Part of a small language model's weights.
Architecture: LayerNorm before each block, learned positions, normalized queries and keys.
MLP neurons of a small language model. Each row is named by its layer, matrix (up: input weights; down: output weights) and neuron, and shows model dimensions 48-143. Each number is 128 + 24 x the weight over its row's rms, rounded and kept within 0 to 255.
After each neuron's rows, "fires before" lists the tokens most often just after its 100 highest values on Wikipedia text that the model never trained on; "fires after" lists the tokens most often just before its 100 highest values on Wikipedia text that the model never trained on.

L2.up1664 [131 134 135 167 123 121 131 115 154 122 206 132 106 117 156 112 133 131 172 121 113 100 115 128 170 107 166 133 141  75 155 159 105 134 142 137 125 129 165 138 130 110 122 112 111 143 156 162 165 166 115 113 140 131 118 144 139 144 148 161 154 168 160 105  98 106 119 163 144 116  99 157  95 139 155 117 157  93 148 130 125 138 112 147 134 151 106 128 113 146 106 118 127 141 146 149]
L2.down1664 [117 108 136 132 109 126 136 111  89 134 185 146 138 109 135 134 128 134 150 154 146 140 123 130 104 106 153 109 156 106 120 111 144 163 105 101 100 145 138 105 131 132 125 107 122 122 147 152  76 104  80 113 126 123 112 145 127 107 114 121 146 170 148 122  99 109 115 138 132 108 105  85 163 184 108 139 142 121 136 150 128 134 122  95 143 148  94 102 165 128 150 123 131 108 180 157]
fires before: "2", "4", "3", "N", "1", "0"
fires after: "3", "0", "5", "1", "6", "2"

L2.up1151 [126 157 140 141 153 128 121 104  96 102 150 107 115 140 124 133 130 123 125 115 131  98 135 118 177 105 124 115 151 126 108 133 112 157 110 122 159 137 110 116 156 126 143 131 146 114 126 122 144  79 134 104 144 101  99 184 132 135 150 161 131 111 137 147 147 118 134  94 151  95 125 146 129 113 146 116 147 103 111 122 108  87 112 106  96  97 130 110  82 114 103 102 112 107 153 151]
L2.down1151 [ 89 150 124 148 129 133 125 132 122 113 121  88 113 126 146 114 148 119 115 104 157 158 143 174 137 163 117 131 116 146  92 141 124 124 133 157 112 138  93 118 157 153 115 112 117  96 119 104 177  74 106 107 129 150  94 109 134 134 118 157 154 154 120 167 175 121 140 137 145 165 184 132 147 107 140 146 148 116 108 114 148 102  75 126  75 156 167 165 119 146 130 107  91 113 110  96]
fires before: " of", " |", " his", " on", " in"
fires after: " |", " the", " was", " to"

L3.up866 [129 120 115 152 168 155 115  79 115 112 134 145  74 151 134 135 144 128  98 126 124 126 124 141 107  99 116 112 143 132 128 103 111 127 113 125 155 173  88 174 132 110 134 116 106 104 143 141  64 140 128 130 132 173 156 181 146 139  75 132 175 114 140 132 118 165 119 118 102 129 125  97  89 140 159 124 103 141 125 103 142 104 106 136 173 185 126 155 138 145 143 123 107 136 152 141]
L3.down866 [ 84 170 153 121  84 131 108 106 107 122 158 111 126 140  96 116 139 129 111 145 134 109  97 135 111 130 137 164 125 135 102 173 136 169  88  76 129 169 135 124  93 119 134 120 128 140 155 112 124 140 106  65 123 136 124 141 104 125 124 149 142 141 144 128 147 147 117 106 121 126  76 124 134 147 116 123 125 140 124 106 133 122 112 120 134 101 122  89 124 129  93 133  99 148 135 135]
fires before: "\n", "-", "The", "(", "In"
fires after: "==", " ==", "===", " ==="

L3.up1002 [147  94 110 147 135 100 120 120 130 125 135 154  95 119 120 159 132 124 150  76 150 145 128 138 128 105 119  97 156  90 134 152  68 117 136 123 136 152 115 132 148 105 177  56 130 123 139  87 119 120 167 116 105 124 118 122 125 137 135 166 158 149 134 119 113 124 155 147 129 133 131 131 123 144 145 112 117 128 118 119 114 124 150 125 123 136  93 134 115 132 134 100 124 114 111 130]
L3.down1002 [111 126 148 104 140 128 162 102 135 115 142 140 161  85  96 140 168 117 110 122 164 172 133  85 130 108 158 107 128 132 105 132 141 154  86 115 119 168 178 144  96 150  98 136 157  98 131 144 143 156 101 140 143 155 142 113 166 131 114 125 112 108 132 164 135 143 119 169 135  84 150 120 160 161 106 154 124 110 130 128 143 174  98 116 139 151 132 114 164 114 117 107 127 149 148 118]
fires before: "\n", "-", "The", "===", "1"
fires after: "==", " ==", "===", "1", "Note"

L2.up290 [120 107 114  95  93 131 154 124  96 128 189 161 150 131 133 140 144 152  78 146 125 128 110 121 140 140 144 106 134 171 165 124  77 134 142 125 109 119 107 129 115 134 158 140 166 129 137 121 141 132  98  87 127 132 109 165  73  86 140 138 132 123 149 117 113 124 137 138 134 149 125 134 113 110 162 114  97 132 165 181 121 139 122 171 140 111 115 142 100 152 155 148 147 101 123 101]
L2.down290 [132 154 134  82  95 144 137 122 116 116 135 141 142 132 142 132 105 126 139 118  93 170 136 110 113  72 115 125 150 132 136 168 128 135 116 195 132 105 140 117 142 107  80 122 174 150 180 123 108 101 111 162  92 142 125 150 168 154  97 126 103  77 101 135 125 119 122 117 132  91 159 123 115 141 162  84 132 137  96  79 110 141 102  94 149 152 119  86 113 140 114  92 101 139 131 154]
fires before: " |", "ris", " –", " —", " ", "\n"
fires after: " |", " —", " –", "|", " space", ","

L2.up880 [195 151 109 145 146 132 166  87 173 120 129 102 127 116 139 117 154 143  95 133 109 144 115 154  61 110 104 130 129 100  80 126  85  93 105 151 122 119  88 139 102  92 109  89 108 127 133 166 152 131 108 106 126 106 130 212 148 103 146 130 127 156 140 125 131 125 152 135 116  96 138 109 138 147 144 158 153 153 123 127 119  87 117 158 101 142 106 129 175 115 108 138 125 143  83 128]
L2.down880 [161 110 131 133  99 137 121 149 120 135 134 132 134 127 103 148 162 101 125 106 106 122 112 134 114 150 140 147 121 101 171 114 134 155  84  74 138 146 120  96 119  81 116 126 137  87 119 114 124  77 145 168 132 103  92 155 175 127 103  99 138  85 102 154 145 126 129 143 122 133 150 101 141 152 131 108 118 128 122 122 136 143 140 150 133 150 172 125 147  98 149 135 164 144  90 143]
fires before: " (", " |", ")", "/"
fires after: "8", "2", "0", "5", "4"

L3.up1792 [114 138 137 129 110 111 135 136 104 154 149 160 106 118  77 111 138  98 171  63  93 144 142 129 151 131 127 112 109 117 170  92 131 114 153 112 167 105 107 141 134 114 167  99 147 134 125 122 141 181 131 128 165 114 114 175 149 146 143 106 120 107 155 126  88 118 147 149 117 132 109 136 105 110 167  92 193  84 153  96 125 103 134 163 105 122 144 119 140 112 106  99 118 128 136  92]
L3.down1792 [139 145 138 138 144 107 112 157 165 157 158 168 108 106 122 123 167 101 134 134 141 152 151 127 159 148 132 117 128 115 106  98 178 191 127 138 123 135 124 127 129 125 149 125 125 148 145  80 125 137 155 142 104 131 121 136 194 126 146  95 161  81 122 144 117 117 150 165 122 119 117  98 146 115 116 136 137 137 121  98 139 107 135 141 103 111 109 119 128  97  95  95 141  81 108 127]
fires before: "\n", "1", "2", "-"
fires after: " =", ".", "==", ")", " =="

L2.up779 [121 126 108 139 119 110 178  91 133 125  94 112 156 107 165 149  98 154 143 126 130 151 187 179 149 108 136 115 158 124 157 145 119 104  94 146 112  98 121 132 108 112 128 115 142 158 149 113 138  96 125 118  89  90 120 163 148 129 135 126 144 113 146 137 135 107 133 183  60 142 127 136  92 145 107 123 101  94 103 114 131 115 112 142 131 142 132 125 124 129 117 118 166 124 144 145]
L2.down779 [134 128 126 164  86 135 140  87 115 130 111 103 126 118 118 148 145 140 130 138 128 178 178 106 121 158 128 114 155 109  87 109 138 138 105 114 142 143 152 158 108 100 142 143 112 108 108 104 119 118 111 125 129 192 110 159 105 127 118  88 197 133 151 117 102 111 133 139 128  96 108 135 129 124  98 158 137  93 132 111 135 146 111 140 116 124 128 138 115 141 125 130 145 123 140 191]
fires before: "\n", "The", "-", "In"
fires after: "==", "===", " ==", " ===", "===="

L3.up92 [103 165  98 147 154  84 141  90 141 162 150  72 142 173 132 131 176 150  66 141 141 106 138  72 107 160 125 120 113  81 128 115  91 140 120 163 111 121 111 117 118 126 118 105 133 138  94 123 127 118 159 115 139 128 135 105 126 123 161 191  99 131 128 131 150 122 127 107 161 142 145 121  98 118 144 155 155 160  97 111 111 145 119  99 141 137 118  92 164 152 134 165 117 127 142 153]
L3.down92 [149 147 147 115 154 106 168 143 110 166 146 108 106 149  92 115 121  98  96 117 121 152 104 170 112  95 100 162 114  51 112 153  97 155 114 134 135  99 151  84  78 154 142 151  97 132 125 138 109 141  97 127 140 110 120 121 170 132 125  96 136 136 128 126  87 133 114 120 164 121 120 127 141 108 167  93 175 107 135 125 115 176 158 165 137 179 174 123 164 132 111 106 109 132 116 112]
fires before: "9", "8", "7", "1", "3", "ud"
fires after: " ", " in", "1", " In"

L2.up994 [157 141 171 131 140 114 111 124 105  99 115 116 135 144 127 121 192 123 142 115 147 111 116  91 130  97 139 150 121 169 144 126 130  78 111 174 147  88 105 111  93 141  67 137 126 129  95 126 118 180 140 114  96 157 125  73 114 189 173 138 134 122 138 171  88  81 122 101 149 154 136 128 102 175 117  99  95 162 129 142 115  99 106 124  79 159 156 160  81 126 121 112 162 127 158 102]
L2.down994 [148 140 155 147 102 112 119 110 147 146  91  94 102 105 104 133 116 141 153 121 155 150 136 195 111 132 114 111 157 182 150 159 141 118 166 121 143 166  97 121 131 104 115 152 100 148 139 127 158 116 155 110 105 158 140  97 146 135 122 154 166 134  84 126 157  97  81 161 147 120 102 128  90 122 137 139 113 130 137 134 132 125 168 129 167 122  92  91  78  83 115 110  78 165  96 129]
fires before: " |", " medal", ";"
fires after: " |", "|", ":"

L3.up876 [ 78 154 122 146 125 125 125 109 116 123 166 146 202 124 118 111 110 123 107 164 144 145 129 158  82 110 160 147 100 132 125 108 139 123 160 109 119 144  93  69 124 130 133 143 104 106 136 120 179 139 110 141  95 195 146 132 152 107 167 184 128 158 111 134 152 185 121 119 132  94 121  98 112 104 108 116 153 115 121 160 112  94 199 133 139  87 123 117 155 117  99 146 171 116 165  96]
L3.down876 [110 113 156 128 102 161 102 126 138 119 136 150 132 112 117 142 130  86 118 117 133 117 108 166 112  93 120 144 110 100 100 136 115 135 125 129 161 135 117  94 135 145 141  95 130  75 155 145 120 120 111 116 126 159 137 183 108 165 103 100  90 125 145 122 168 106  93 136 127 129 101  87 106 136 140 168 132 111  92 140 136 118 154 111 154 124  74 166 134 161  87 129 152 139 125 126]
fires before: "9", "0", "7", "8", "1", "4"
fires after: " ", "0"

L2.up1858 [121 142 116 134 133  95 123 123 136 139 149 136 135 140 146 120 119  87 117 141 152 125 160 109 136 140 121 158 126 158 144 109 126 117 148 147 133 132 108 149 108 123 142 130 147 147 112 134 141 131 179 110 118 135 137 140 184 139 117 108  80 155 124 138  82 119 177 155 166 107 113 118 121 116 105 113 104 140 129  60 105 125 108 160 110 181 164  88 133 142  74 115 144  82 138 134]
L2.down1858 [149 121 127 153 170 128 154 114 156 129 171 142 117 110 113 128 118 159 164 107 159 124 186 152 125 116 131 137 144 125 183 100 127 140 116 104 170 144 130 141 122 104 123 106 128 107 116 127 142 138 136 114 127  98 172 121 207 121 112 152 124  88 161 158 190  90 159 163 134 112  80 126 111 103 149 127 110 111 172 117  76 199 112 148 127 134 138 126 153 130 116  90 119 128 154 133]
fires before: "|", " |", "\n"
fires after: " |", ";"

L2.up1871 [132 125 134 128 124 133 120 118 127 154 124 145 143 127 100 149 155 144  95 102  96 138 144 152 138 172 121 131 114 137 133 149  79 151 147 161 154 147 137 164  98  88  98 175 135  90 113 114 136 173 128 103 137 117 123 109 129 157 134 151  91  96  98 126  84 162 107 104 121 115 151 110 131 148  91  97 159 135 136 169  99 118 124 124 155 132 144 123 133 149  88 133 137 145 159  97]
L2.down1871 [113 164 176 117 179 123  99 134 125 131 136 105  93 159 125 139 182 144 116 148 122 117 145 117 157 136 141  82 121 142 178 112 104 155 137 106 144 120 132 135 131 148 136 133 123 125 134 123 122 183 168 126 127 128 103 157 153 172 151 137  77 112  72 144 127 140 139 122 130 136 166 141 149 159 168 173 104 122 120 120 120 161 123 197 137 135 170 129 146  90 151 118 119 160 149 121]
fires before: "\n", " (", " |", ":", " match"
fires after: "\n", " |", "-", "|"

L3.up353 [120 101 120 158 157 109 178 147 141 126 158 136 143 124  90 126 131 124 136 133 122 136 156 168 158 141 166 107 120 159 150  81 114 146 118 114 134 139 146 125  77 121 103 112  85 151 122 126 130 114 174 168 142 147  91 143 158 120 124 124 121 131 147 107 157 133 143 103 118 159 124 137 116 137 149  92 125 109  87 103  60 137 131 151 151 122 157 152 128  98 142 159 164 136 106 129]
L3.down353 [149 143 142 115  97 149 137 170 141  92 120 145  96 116 142  95 111 137  74 109 144 156 136 138 131  92 124 108 124  91 155 132 149 123 115 141 127 129 120 106 174 120  99 137 129 123 142 110 139  99 112 122 134 135 118 188 155 119  84 154 150  78 112 152 102 126 147 150 154 149 106 163 120 123 143 145 128 134 120 112 127 115  88 116 169 132 128 155 104 122 177 133 132 101 131 115]
fires before: "2", "1", "7"
fires after: "0", "7", "4", "8", "2", "5"